Weights of a small transformer language model.
Size: 13 layers, width 384, 6 heads of 64 (2 for keys and values), MLP 1024 SwiGLU, vocabulary 6865, 25.8M parameters.
Architecture: RMSNorm before each block, no biases in attention or MLP, untied embeddings.
MLP neurons of a small language model. Each row is named by its layer, matrix (down: output weights) and neuron, and shows model dimensions 256-319. Each number is 128 + 32 x the weight over its row's rms, rounded and kept within 0 to 255. A neuron's up and down rows have the sign that makes its largest values positive.
After each neuron's rows, "raises" lists the tokens whose logits its output raises most directly, leaving later layers aside.

L10.down871 [120 152 113  76 139 158 120 109 128 153 154 195 107  86 101 114  93  98 129  59  97 137 142 123 114  93  63 159 179 118 144 175  98 109  97 155 167  66 112 154 110 106 145 126 120 135 131 155 149  99 133  96  71 158 132 155 132 124 150 108 136 177 177 118]
raises: "'", "’", "',", "ays", "if"

L4.down859 [133 169 188 186 120 133  95 107  84 141 171 119 137 130  90 134 194 114  87 146 117 122  84  93 115 192 123  84 124 100 178  93 108 138 140 124  70 205 147  57  56 108 153 174 116 140 131 167 121 132 150 158 159 111 151  96 170 142 153 157 138 146 133 124]
raises: "e,", "e.", "o", "o,", "ac"

L6.down960 [158  94 130  80 136 150 108 174 159  83 164  82 155 108 166 152 128 100 105 186 166 110  96  84  48 191 128  86  81 178 121 176  97 138 113 133  57 122 159  50 137 154 129 120  87  99 184 144 127 110 134  59  96 100  68  84 133 100 142 126 140  94 227 146]
raises: "k", "ji", "ko", "sh", "k,"

L3.down951 [148 133 101 103 135 189 184 119 151 117 154 130 119 177 130 123 151 144 161 118  75 109 107  78  96 163  93 138 167  85 149  91 150 114 130 117 131 136 110 176 162 136  84  70  74 113 109 121  88 177 154 155 111 183 113 159 133 138 140 163  95 139 157 132]
raises: "et", "ett", "ets", "et,", "etts"

L4.down373 [120 152 151 135 102 163 136 168 146  80  94 116 143  93 163 188 115  88 182 159 115  99  43  66 112  64 113  99 105 189 152 115 151 112  71 212 131 127 129 109 124 144 227 105 119 137  83 132 108 177 151 137 103 141 152  98 138 136  74 188 166 128  95 116]
raises: "play", "ject", "ven", "venue", "used"

L8.down371 [166 104  92 114 117 197  95 145  50 129 163 155 169 162 106  93 161  89 105 109 145 134 131 107 103 146  89  96 158 126 150 188 114  79 126 148  94 106 143 125 117 136 109  88  84 187  97 176  85 107 151 165 147 119  92 159 134  50 126 191 158 129 136 128]
raises: "ety", "field", "odes", "od", "el."

L4.down838 [ 63  79 160 124 140 121 129 143 143 136 134 118 135 102  92  83 102  83 127 101 116 132 130 143 134 149 167  98 132 119 113  87 119 128 107 136 140 116 117  81 144 177 127 150 132 106 145 120 111  70 105 125 113 143 162 106  69 100  99 117 143 109 109 150]
raises: "5.", "0,000", "7.", "00", "6."

L10.down965 [147 156 161 167  97 114 119 101 105 160 127  88 158  14 105 116 128 167 114 137 179  95 116 126 146 168 122 107  91 137 156 158 137 158 103 148 139 167 168 155 100 207 177 167 107  87 193 162 133 143  93 111 114 145 121 130 166 162  68 133 157 134 136 122]
raises: "tain", "shire", "te", "ster", "shire,"

L10.down200 [153 139 140 164 125 103 154 145 141 110 144  98 162 134  91  84 172 171 134 158 116 136  94 134 133 163 149 105 136 151 133  69 157 119 136 106 126 105 139 184 142  98 133  85 139 118  91  62 139 166 170 127 176 141 117 144 166 164 169 127  92 109 173  86]
raises: "en.", "en's", "en,", "en", "id"